Weights of a small GPT-style language model, trained from scratch on English Wikipedia: vocabulary 8192, rotary positions.
MLP neurons of a small language model. Each row is named by its layer, matrix (gate and up: input weights) and neuron, and shows model dimensions 0-127. Each number is 500 + 40 x the weight over its row's rms, rounded and kept within 0 to 999. Numbers have three digits each. A neuron's up and down rows have the sign that makes its largest values positive.
A block is one neuron, or neurons of one layer that tend to fire together. Before each block is what it responds to, as a language model described it from the Wikipedia text at the highest values.

Description: Opening parentheses, quotes, hyphens or dashes, and second name fragments continuing a proper name or title, often in tables and lists, e.g. "Robineau-", "Smile (", "Go…palakrishnan".
L6.gate53:474467494540547475456469547425559493519543550527494589430529525498499537544490522483497551490484512472550590498518459536509504510504539497541567546431439441534565491455412521507515478549504482576489491526531536547473505468446475531398432486484477497469437434482497535498492459451518530466513431429539499600464529506559477523458500520458570410447516487537539480466488470558472481489455
L6.up53:527477465510489479558522545505515457568472513592466562510569400460492529506498514564543516518561488473488528497500480555466562512493503433387466474549532469498560548499500437474555495487484453524550450488415524476462594453490455509506527489525506530504461613554480480505500505457540503466492413482499522568515454502521479489428513448592529458476545534507463510540437454500497464544509
L6.gate85:496497413481442486501492502458425547503536484468541494531592433451537498509416503498531518496547526464484490574440497505539478515469545477535449515515502525423515471597555463501589494475440529543461503547419566429469497469488498433500481470515486507565487435492633477502561502522551476535491532489418518481525501461486487521454537512477587516554461527471514441499526509516431565552474
L6.up85:540462568466455506558550469494451467531513430533543514416496495514522531512518508447527471482574553519552527488500433552482464511462533506536511484458531459544493555452420509508563475510563493505475426414489595511514497528493492414520501463526488502538491573526524489562505478432473538480480508484421502621505518431590448502533499532455566516506506530454455489493585503526488432535589
L6.gate155:578515436488524503486519535554529505452544541439463524448483486555502457497443474531465512475525496516446549489527537447486469464462526507517512506521460497484568452594593529449463450479538500455488481545518440592545591486414536531512531523487512513521551490493501467541561546537572531550564525557520489579549497477470514530535475510491581509487460451479471519542568489523457575489530
L6.up155:538544545590435415493608453437599459457444484482540529520483501442539534489486468558486526510539480527544525566466495549528479509543492517503544511532464441468535431510562444498403481484521471524513530473453477499559511504492465535496518462514496455491475477529497497548446535482478476544436586489498541485470526503487497454447464486537548427469442534499489494440513498482531522533434
L6.gate166:490538495470463497447553480489566554526588498510474485483496421505514482444542430498554549534524425428555542496504554536529497491460435599517520501474493484562460471567488429403524443468519467451505455495440493560445482525497543507506461546490520502522496478403545486508485522523513411478543577559549517451509404496503501501454564501511424472556471501408509471484532533549503551476491
L6.up166:497459578499467423486479468496505474510428528479521505452505542461486471498447471546444471540515522491546534399462546519495481540576468501453482471558531444510528426497510517522508418460510448469503541497512388587490463528464500516479487504523573520537502534538467418533501497493415458566515471488488548531515492505448571516494493470512515452476525482559553454556467515490504492521527
L6.gate526:500477517576396500467474547491504500484447446539534506468492441510450427452557490486582539513460460423536464473516581547456468448507574510504486431483483512525553453481458533483498530498588510512501512513519530556504556451413483470550465512479516506508517524496568545571522537522515502517544456530445474497490467550523490468503557505503541497450485479526550460439528523571499493463467
L6.up526:449493472567459493464506542465472510520429518488597456502575447636477523566495494465630599498473546462455537493525570567498495468512495461534459436488529504541486526484466527548486497437508548490468539523523512520497552455424450482501472490506497540488493571497511550550511489458494498406507431576487436493504432535545518583477553471551602536506447564488529491484567479497508484503534
L6.gate557:493522484457503510473460521499483531503512473527477512552431543500522494454531573466460461454562535452485534533542429481483549407451527479487546574547472492416501582559443465539437466492513535445501464555496416502537537501444520462395490456543528578513447505460462460458526579481436460571460567509501571459492427408551546504444450505489496483524437490495555502534517480534531530507489
L6.up557:516538451547518440476463528542503491450461429605493435451520454536504493520524576465452470457494438479488498489472509428433605540482534545487512508490508449513568487531484474461490474473408521498497478515532479536463477491476585424508463439481522484533576538533482492512589509459464433529433504447510471576497482436504538515524517492486439516478422500516498537479549507546492506532475
L6.gate702:505508509469537492536460452535527474497524480500517501512498502425485471450492493479503512531446486499552484564552484548472498543475500470474507497515493494486461508520458481543479460511540443492555483496501484496526519585513492491481469436534512668495529504538564487472582508493529523473558542472541410503509547521550520478535466462452532471443535511496553490515535516474532532577488
L6.up702:528502518503492471532460517532463563483496516482514477552466545510484553524477474474485467461452478480510575489484526491487467498473477549558439501509545436540514556534403477554534412434484486516444437480459439463502497581466436477516542464535463462514500547448467503537489478514515486495518480470490485547507447489508541473485496466526537456551497492537602570481545506594445498508596
L6.gate775:523456447510461444461528544508497573496515493527523543521439530459477487438499485512555480486543476502464469491490543512409542533470578409430506507525484443506487572495547451451522485474474574460459444512475514550557539484517530478538496472473517433494488495542520403490488504517514477497483476506473484565473501473465468463439495551584575467552502562586474521492492572482496463517539
L6.up775:511551471557459519500481509491531511488593462504537554464453414467453437548549457442504544454464422505503469577511546555536497459467561493508452481499537497487470494556516529483483474450528503477453475504497485578553553487434524464502502529467511481461501511468504474481460569480525520436479554505587478529465452504481505498475524452398497492556420509577532516507536523511570480546571
L6.gate785:456506526470527494442488554454550540474419519539514482541499535594458498500549495538521463573502538444499498538521501498422488466531565507520390527477518542487515484461492468442540487458503535456474450559439452521452563477483415474558477518466492493445455481499457481542488593482564558511475464486504522518487429555520522572490543475531555512545476507508496542566512600475457475482575
L6.up785:451531522492550507444516501438483495464451475499557501571529504597427469464575480461592496477508491520512548539514547506413504460483529469491408476494495523513532453423484440479576501501515488481521464508492484511506513542494501521535466572480521512481463519534544513620531527525523561523498425475468466558444489550490455579540498462554565525583565463494485553485527494501443469447562
L6.gate800:476452495509526493558520451501448493559459487451434461506474527502521466499517483485523513522477568548468496507440587465532557502506469488508548527458509452507512553518577524471462457540484584542571519429495404499531449487485489554456486473525536500427524538452478531485521513472499502472536505539478599465548487541456537516464381519547550464481493494553552444519589508504473521546579
L6.up800:483504548494509467554481527575495525525617487529476512530514533516557467533460504504535511465464463464560513515472526513598443466458486525530427561491499546574566450568583459585532400511514553532549558504532447571507526477445515523499501511426554445553515489543535485563534501480491504592451513491515506543474482431485406557508490479439466483504509497508530536506497596502507518468473
L6.gate816:444512503482524529405456517495480509539431507497536526532527480550476444472526467534526492564404532500510470474496563465481430436455551516541488503477479496497534490489503479448498489456507473509441481494449504501452547486496506413554426499433454533481409475459489486551535487495471501496422515502456486538466442489491454510466530495527572486547539485517524542548492518520541493508626
L6.up816:480508500522534553430464484460440472478445476510588536507531458505419455505559482556538545558463519532496497473585506479430511480497582482538474465508477498499542492479477481425523456442521575409464455494468484505489572502467448423540422528477496524488447511481546501504540476475528528535448461490422530553476482492504461532513514505506497534559568495543565497536528516475523430533603
L6.gate890:461467480501492498552483557510473521458528536454516472504501458422456497506439541487516465472507433553469431494568458574446533540466478516437497442512480460463472477500459506535490485472513524512522527511485449495561535533494524554517518538474544448520505508586469528536532535538519444470539521503474465541496463574612507517470485499543453479567457383520511477471528535500415431468461
L6.up890:475427486490562507460465578493391483509555440497468534530484493456459566565504525438490436535505470469519495522464567473553502503535459597457484521555418497533433499464473449493530554453616507513483520530527523502519447514601464517582514492511480468501463469458486484488495492423558518457413467475455560493538445471536488457514503475550506592513501474548438470528484467496550551457502
L6.gate913:504443465565584506475528471565496542505527516481564565502500469508525527490482480547484481490543474552539463471486493501544504455529463479435498471445489503462511473503501496429488485549500564441483432535504530538521443547447517650490514495443514489477510496435518532465443462541435506469602529504543481551503475468509411510445521514551518526479506481523522525487461469474517507514512
L6.up913:476486520511450477513509556588486545502520533483541396554527507513501515548493391490428516489492439491455461537502464467531522491497468596476488509549518464464432508502512488499528498521590510430481493507555563549559447495528465516498545527421516437461519516469511557515487535506503483516515554466534469578458483478407505561529569492500554539472559507573573521522500524503456528424519
L6.gate926:452482527445438497507522559571544484541537426490517509519508498467458492542462474435497474500462482502519533469538486470494512467456542415498544440477505454435460493532481451497507534488569475514501472569396442519543558451477503533471444458439477496449451471527504440583490510513488452515450513564507590417502483480455459530469517478436486525517510544537498551530478440540484536494497
L6.up926:461495485513508531551440509543522539512506420415486495537472536508500483539484524478577548507572451529526438456515516476468517478507550464497427519517491539508566528519536512564448496471543523528497506475433520512471460429479443516499461465514477509451498490473502495509462441452485536457501556459512530529477543481447479510495531519530530490550463516573549450539563514563487535509450
L6.gate945:419489429514552519530395560527513505555523461558535521519448540486477440452569562487545475552504569417469578484502635504515423450515574511514521505376528486545516579473514478515547513487530533480472500455485568468533504515443510499500502468535491538508490586607580491488508518506503503515512454469492503492528501534472465509553518531527562555493485489487496466505530489489475486490535
L6.up945:435535465473502514482412542457567523489460423463532499541489586505420474418533430490557533486458556495471501498531517509488494462505521475533502484506494502552505561478499509442479481457488514548509446498536502463507494493474483511550500491503500555492483559538526523504491474506531547486544459467483476446537496538582401550491452493479570547588510478473494471511502473506520529546540
L6.gate988:463586469466528487540508476472425583547560493520486503455479520490478430535520447496521530575497530514498545511557516490458456553483569463516491460464527538521456557560498543537501429556460504562549528508477473498521512473515514493460467511519483526439517553452504437447491555486503490441466578514501434566467502499470500444460434501420425528590483543436510464588535497465502496513481
L6.up988:596590470502520528448499432573467514538605512483491493481488552425502488564446476527518524513526478508431522585553515523501539571457536500452466433507506465487489468585473561490493459428557450501491507529502457525505479431436523445474435493537521543456484518569570497521468478439464553493517499480485542487488530495507561488490453462472518457548505465439501418497509493583523458431479

Description: Mostly and or or joining the last item of a list or pair of nouns, e.g. "England or Scotland", "slaves and their children"; sometimes semicolons or prepositions.
L7.gate10:449471521462510406494574535528402498466527558480507447516528498509397504527569409498517542465511520559479523495505475493503528573558521546494536503437456495461462516485475571525489537467466523553500517545536562495424475560515449529489543497562511541502489484449512437542551430556395496499565480430501477471427461553503446490556432554560567507500540478548527505460448502490479511538486
L7.up10:537506457443514519487468518512563420469598462487473511525556571494537488519469539466503513496550503492498516545484496500502494505510471578582540472467523479436525490466513447526488481461480479540542443562573469419478486486415501542541499461543484507511443566494566466438435495568525421469476476414485497513532430514477535447456516583515497504492474522490495537537381471521475466517556

Description: Middle pieces of multi-token names, titles or terms, often ones already mentioned earlier, e.g. Sp-and-au, Am I Born, Office of.
L7.gate938:477530529469594380511458510493508504503428476480552540502493495616429426468550553458491469511537493466518470476590521511520471490478497452533510503485493492497513505470499442500436470445480524538515481508487536483512545491491554523531393507418450520444513507487507452427465465497505504480509424510512454503480429494528438456497536509557541572442459536500491509556539567445497490505577
L7.up938:461470539491527527444496518437488478430480507473556504513516495525432539488498394559556446512462485513481540504589509539551453470473559466530506421540531542514481603447502487442490552551512452485527461543435544517495492497475449444454472551458510526459496426497489511596477529596581519489497444455516546542521459425423507524539535600546474463469550522486536577476449499554508526503521

Description: Fires on and, or, slash or ampersand joining two parallel items, as in Tupac and the Notorious B.I.G., fluid or uncertain, paranormal or clairvoyant.
L3.gate371:482476530576523482476450493475556509465562584468502524532552432471537470483486528481466545490513454486527485465535457512530449531482438509500517483415464509525471488508425473457508446509492423527479564431462468578543493518509513477473424503484444545491452491504555469563533483487508568473437522423608402502563455495483446405525509496482531522439528467490497476534446513496442518481526
L3.up371:478442547531454428522529539496462477448530525440497488517369436512451501605497504513515602555471570541490464511424482575526495480514494511489566558510579523431581534542502426499522493508492543516446484531532527512476562516577495518490456506459473482526569412427447514474508507434514476524521486461505510535461449544491519475470455531465531438441505473539491456498534471441505522539482
L3.gate567:463531543522519496463554509450412449531494533453479466480553464390497507485544469440552434514499542487455527452508540552544487556505524522526533481450520497513431455518555563498565479465475542507435506379470557520493478513472453516473460503462523492482521465509500506567424463516462524469474472495514518476452537473523508493555431545507535564436461539467488517530513544501505531511498
L3.up567:472457462539516540544504460456607529491487439501504471521449522509494475547523529492514457504497512548579492446497498477511540474469511451523474440536527529481553516506505542379542537598508460583514520579522516482507447463512437471400485532500441491520504543545565531557497565532508469454459458548491466489588520536497526524509493399515502436484450509508472440534469526466514465520576
L3.gate600:464462563478546488554543530475493536501488484530592556478511513537473507521486573513515531512557555467539535404473413466555451481496543487498515544476590536532525557504494457413511451538483455488474551485488519486541516455494439501430472502469498565529490492545482452557494510540529517434500465472513513466547574499502470485520540577529470519493475529439494461457501593478632469470431
L3.up600:497479534439480473501489533455519509442477593523494476480504461568446509442520549502547441487459493536557521491563619516423553496531460491479506540520462464490514593528478567490548494521479486533465518449470453378472444441507484491502371548476465515499478516471447532479474437453466456501461523565521461457494476413437464503524467494458423483495464440510459520487446519543500498491473
L3.gate889:442568520524468418541542517455491566458523499456533469557472483466534426509492499537521465495558518534519499397428555478597504495549484528471481508523537456565531544499497514468477493505490527561491476564470473551453517478517461485517528600448564460533489587531489435469478560524500466479463487492548546537511456518457580506533541514493525519527478513515477493460446491475504509546507
L3.up889:533479529521480517467500563523494525575492507554499492467512559576425427450565479482497429473493494498454544534477551469581543477487543485477503506483503526499552597524475516505519510520473561459482564540444556472491478458491513535505430597481439512572443451534508459504515498507472506477478534578511481554574574499489496590482473535477556432473458595506499494500526505442455591459532

Description: Fires on coordinating conjunctions, mostly " and", also but, or, however, whereas, joining clauses or list items mid-sentence, e.g. "closed in 1954 and was".
L6.gate18:502500503474575513519553524437511511493402524465484386498528495491486514497528514507547471532488480455496508469466483577530508493486528494434481418556517516395564431455570487538486493553461567456586501586536564557458442512544506567465491498547555482501471435528491449543576537415539567470482435436558525560521493529517571514540519578520500539516525458480485512529437592479496502484516
L6.up18:499522434532516469494445460521489474470534553434545433454562496468474502490566463440450526450573482531516545475436461510500533509450512538520538514483439440472424516527541461577394475454477531519511532565547471493526488530485526518619478447494494519510525437502534465475482443435571463492460503419537533560438500539471537457478409538494585508417494433448524451471474489463503525443600
L6.gate66:534486459511486572471504483490568484451505478447457532515488523421568566468457547497517558421456536532504561475473462480494482521501509397448642509490522472502507517424500437532521541538498564477528502431527496548533415515498553546426521500484448540521514434532427454458532515604576505571534470559452498548474533470535451541543497469475499482526579513494459457467418505460602485531544
L6.up66:458595478462513471505523565455460491542453449538487439531500463470449537520503492540538519492470504501543515486498567578508521493513438507489587489563486511526488520515574451439486531573477531479473446459478518505461524534465438554469490458545501461512491489490490529544493484452502485510394443470570490496454550515440478533518468530499455420458501477477466476517469597451568463465528
L6.gate73:488475519507523504567449467474541460502468425510458508477473508548496481465542458444529504513526430532518449452494507431447477477486422489440551521540473474490425533481539454497409519503448539471517480485457471493503477486510504584586501471564441506455513497578460426492513492523529551500477498542542442448440502520525510525487485505533596521482508556450460479468446521466582526475524
L6.up73:510544527473438451482489496548346485518486454539495483469435486550522470506533487494490518412573575487462494481456431475465484512456449496517455476503549488496457561480515443440477496425488448528495459422414536533469549506550486489500487516501489455511462457424535549518442500539496538520498581491494462441511485545466541446468484486439554441540501505500544545453508535540492545459532
L6.gate129:490472485459555462400512439556479512481434454492499520520392479477553430454487500436431442583522464478557510482501504457505495476453466575501516491501545477500450532578539516490558444464443496488516528488516479519498442538484539464507550502528472521487472544512495492495511480604499538512526515494526512512514513538586541510507489426473445529533502449491502485476567511527465514494559
L6.up129:513490519512530518488523449566451432493453488560526467521551498457448482519547556409528511490530557441518469443522503556464445463460407563455461510445529545493560521452482516476490508482491519537478506406463490613572549543497519541541455432507554487507444544519465516481494606539505511540583444487505441542494505472540453505518547531451384508483529562433505521526521488481488479527448
L6.gate161:507533508495490528473472473567554428456559515436509468479467520500521464498467527509481509540471425441554546434457460494471483502481528490425523481440545496545510530492576520503526489515475525518560448496491505563473537560490504453496483570474547445472434460431481489563515463493466569483526468565489524546465571535518487519470482519485479498476469500460416588440516549507588457473392
L6.up161:520456569498414518442520473534466513467496445496534518525505517500442546510541463452459486493487512524568480466458418480515508514535449498487495462387566558465485588450492580474511517474485524537554540506450555521485510582549409483477491506527481500534456495489502490514529481487551491493482480470464596567517523546521511489506495479463468560591578498416451523536543512486481517474575
L6.gate389:490542521446492531481516483545563546498488562528521482558523414478477524424422481451520480535461478453483464503452469475501486452538497507456447506524524558478502524496444544432461546466463458511429530590541441485510560504555469431500488581427494529589518431503498463585535489492500523469519530472470440423460507496563490470483499509500557529557517479544477485470526522537528489544503
L6.up389:467528585426510544487536506506444483477531488531483436511533503532533437486447496513473522477538522477520514500497497536482484477493537563510512543527437533488459531469418466449483411537442485545468463485432432535557495543623477562432432451566538513550505522496493577578627468459458468537495479444500442460527469501524395511466499474484513516490493503464495499582551512448475485460496
L6.gate511:515547515550492525530517510528468423522546479443497538447528465498571462477490470563464491442535435523537429504527514508490511541467510583455533472472506577440535507474427530503516495489514485498420528554516508475458500557507489495475420511577450477477557556514521423536497465510493381492533511556502475518472455462549421510474511529472496516521483537495481450544522544499470404468578
L6.up511:525426451525523518465456483530513491507470531488475447507466515474534510503527461548521467450493505532478522497433481566541477449476472547472505482491477485451439506455478473468531504460442444572478485459573509535459531466574533490453508453489515417482488545498411467545602553506490572428493485539499571548540587502502552478498564482479463529590499398485488489497449518494542377568468
L6.gate524:524523511466502469527538538464439497477485506491514481456539409492484516469514447481514472469445422583518545521492493568485541589441403528552486476470387526555544493500542543541547495555480561500516486472489481534508493458456434518450455498467476479575504443529464534513508506523450473484542410527547484516535477439509464491536479504520566435452472452473507493469455473539500447563523
L6.up524:514497444491496483528483507568481579485367519493512510423433423562490452515533487478539463540411476514505523492522498459495519477460455514600520535488471495439609479480548522499501496527492458579546447499511519533503559538504440502472436519484504493549414478492504510513556464559510506472486507493581487411525459497517468480474511461507590542516476545435474568446510474505504550513527
L6.gate630:532499513460511435465465483552521492516524503561482461426511524489477455480494461517491497605527476512558546384405472531498518508461500514543519472457505544471557496477475464446457476497484451408398518498491545514416534393536450493523484507565505504517566518468545416450551513492484490441488440614536493487443507543461509478496515503572593536509539474572513517497500468432492507481513
L6.up630:460444460495526524490493531554473509402531475503439498514558505460515499490430535552426501501538511444514465570572521526486494442514497519440513567495465468456469443534496537586469467537497459541473482538513490465535514510513511527478471497495496485489539545478559457475478514511481526567447554472508488563441567534543479527488505549474453484467526512544480444526491568507472557503520
L6.gate633:477468508518531510561507505506448496492541606472537517453451433516517452546467517467510478454522531560484484485475503446468492515488529508542487475534474508433541393581512555475453568512469500514459470585481407472469518498527510417508501515383454541540468442504532456505471482503547474493491468474519495519530514482458563413529472476497503527452541540490492483517542546494492528495485
L6.up633:497487477469507462492542527494519470488477487499452491501469539507530505539501544506464489537535438498469502519536459569442452570550523523488600451454411556509455452522488499532490519519480545531543483536508499512465468516473540527449541464457485478563537448524494450553527424453508445443518458538484583562525558538456482496504542509453540388529515450441520586502523505515433458494518
L6.gate713:474471534430510492518543520490499552492514545468596450531607461498427561452458480515517537471545517442502547490488507543435560464425545499498465480537433461490462509510586534539517499480465508453498478502447517469496528568516527529508544492457459475531453453568566468528502523500472462527501512535559459543548498501517485489532557548606471450461488518482549541506503499483510443448445
L6.up713:494468497431517511448515496531407487480475504494455477452560399490540464477485497489405543494476497571520485501472453523502534558544514474464418490482494484460491491472518550471417523494470456482516506527478501467531515543556545546546530517509470451550560593469490525518451565481433538544493535486529513387525453528520574442525471549445419511536515515515516488522471558504513576590538
L6.gate820:518425452429499508448497479498541551490475548540530380573491507529502475457516594489466454466511483525513445519553511489556473434440491470507476503511530550459551552470529547484494458505428613458512538465517512470543465535531543461481458546514484481566535491498505529519609477452508561512476541497451453539419491510452459397508517544551533492483494491511476515457535523589535573530533
L6.up820:504506504537478449515548450418497597465561509474493475564537530538478450530509503552519537511462478453592466464480468489465459446502502499518544451428533483462585521510478499452505417501584496536477522476456504511453452494515551572510462469478444468456532500516487500519500493429531501559530467495529470481493496564480459537465497467450470481499505515562481471493514536453540534497569
L6.gate827:468501526458474439478486511523494441525489459560498431516532539551482516497466494472488554530514507492514474470379564503477484534506526569460508464469463509527486508499519566479522543526520564489562445502459508501502487548541485461446504514431521492447502474481531475536486416463518443430465519415530498593500517483513514551556572460491464542552528547459426554467519562483505499460538
L6.up827:489517569547514580392498499519477544517512508541438449489526545509528532461520471537514448501506515523539503607483493431513449485451539513426492459468502518608551540469546481486531567497507524561601524455524491502417494552478542526481425500459523537452476572518476501529549498412477553459532530502495469490514580523519524463498509516501479565489505480531481578494471521503526454503463
L6.gate846:479492515553534495451414490428521509505498508526530495519466398451519519418544491529530450508475504522464508506538463438485508539476562494548461535486453482503525470548526534498515540500459542494483505534496489500536547446477399566446495517416445494426501522491457448535509461534513499508462475495557533472545552472478467469512479473513539491438435558482508509587457498555478602421502
L6.up846:534511432483573479513468449439511538551524534453490457467532524548500521502464510480468577530463524516483523494552579473483474548536530446468528541559467576489469472456546513468445543504520512544504542457446514563496550550517545525546521540519526444424475510495461527488555555544483508497479500496475457441500489522482478488547516581467558461483553430408506501514504575535529454478522
L6.gate879:487474536407509544457505538432473487440623430461542523510509452481443497523506515548518527451545502525526549474496486486486484457488484523369517468535563444503501508513554530502518448539485543540453483463442529557439485571512498501479474520477512460510496526561481508498569455493547505471448498429491520470486502478439521551554552564425519482483448540408457504531499554461456481474508
L6.up879:538507471546441541441533491468475458460559494519488482544460573543487487489523502521390535467444478494539444601463433524518460467460477516473481494504500500475502539476504474535444487482528408560615515479505478477517467483449535536460488484523527527442481494498480438519541535498416471480475531475491473479502567578507467496536570468471496480486528490524466552538439498494540456562466
L6.gate941:435438512502473508522566514494521472538520476455590475478544510519535509531504477446525505557528477497563498480532531440535514528521509486572462425490492524380548491486508583622498498504481474463416525465530485560489492520484513496476461548548550465567466502491543509471465483492533458535556470494510477541475489465531474507480479533535487521489533496505472505490556494532463501495512
L6.up941:501498534511458516527558505468505468566488516461504455429475481439488484442535409476602519494487494516479504509502413524519479494462430536541496429512401438524502490514541519532499542498476538533504462472459533564535426473520473507566487535513588528556511509566432500435509505514525487473540498407508401541520498450488540550539501489491511506460458513504440526483539522515587534550549

Description: Opening parenthesis after a metric measurement or name in tables and infoboxes, starting a conversion, year or code, e.g. 5 m (16 ft), Morocco (MAR).
L3.gate416:561563453486539506483571534519570484445491511481526452480460433476460480465531438526517506461507476447528534533505507539524537554513480435516582419530501547606468533507547573524499540446495486476510423481504475503438435551523484459465493433472484441535493486501478497517510500462542442566546533577422446499530503528451506550544431499549486480529501548520461426478543441418516466498472
L3.up416:535534584526477505463422460425484531479515450499600451485490485547439476486506523531437435511406496473543497498516489501511485515461483523499528493501555532492475530567457478585490498380493523517520496489544534510511508556487549484499570492529506426493515511560531526533495457480451501501550466429487516468518494478533484495583525533493483587444471520551493566496562506477533524539536
L3.gate489:483446479475506539450516483531469500580498501495530521537463490519544511488515483486565480469590494448486550532482511471497488496536550409507507503486544536465470452489523499524556560485545515478540564570537549442432576466496560487571462555381561410505530564508523455509465479492480488540453490513483458546453506537573524496449507504440500469525433470556515539504479413482422527523491
L3.up489:522566492476486528526536587500475510490527547524457595509498527545545472557501516490528458519545477464429455554424539475515477492593536527501426518489567480528487542590516504559570466508575451588534460485496546509507539448499560541506471587522487512535485518450509516514487521526463457498531534445446458514513444486520469494497524524484513461497465581508462594517531488439508496483499
L3.gate849:531524450486506487463550522481530505496498558527543554469482476540540513456546487499576504505574521530549502459533479488501458571547480515519550529541469451453494576519561556521496521488487464522518531437501455399521436487512463443480473533499448509509469555537483531466518470456486537495479561466513559453557474512509552506469462547496471448458545508463497434532518477499508531411523
L3.up849:500470518469449550478531575503466514493472506527521521469520463499467462508557550455591478500509535604532516446503525586517569483415467474559495607509454557443430476473529478469551502456485457516450439496428462485525485493516476511507465555525465492515356511508509489604545482434477570514407507496506474480503525528450547447542419536486541541467513564559525480473515439486515491470493
L3.gate947:572502526484439555425468516570506430481514498515539481490514506432451487513535505535490477493554519506551462510514461517478503452457509416514504505563504489533428411495545487558489485533546568462500514514472459527558499488518555432471555422449531501542501459464542525423523501516489492497419537507422497449566529518523499471539587507538464533526503558571431452485519561524485495580480
L3.up947:490466507541517402511439498484529456511507498465452490537587502553522462529510503446529528555446453482525511482464486435468485499498519452523472551508489522479448452485517504493482573508505529444448565476514487527486524450509487528412450536418514560561413581543457557483451504533500525535533525503528444549501552543441563515571521470448466573386569451502471398533542431517485439483479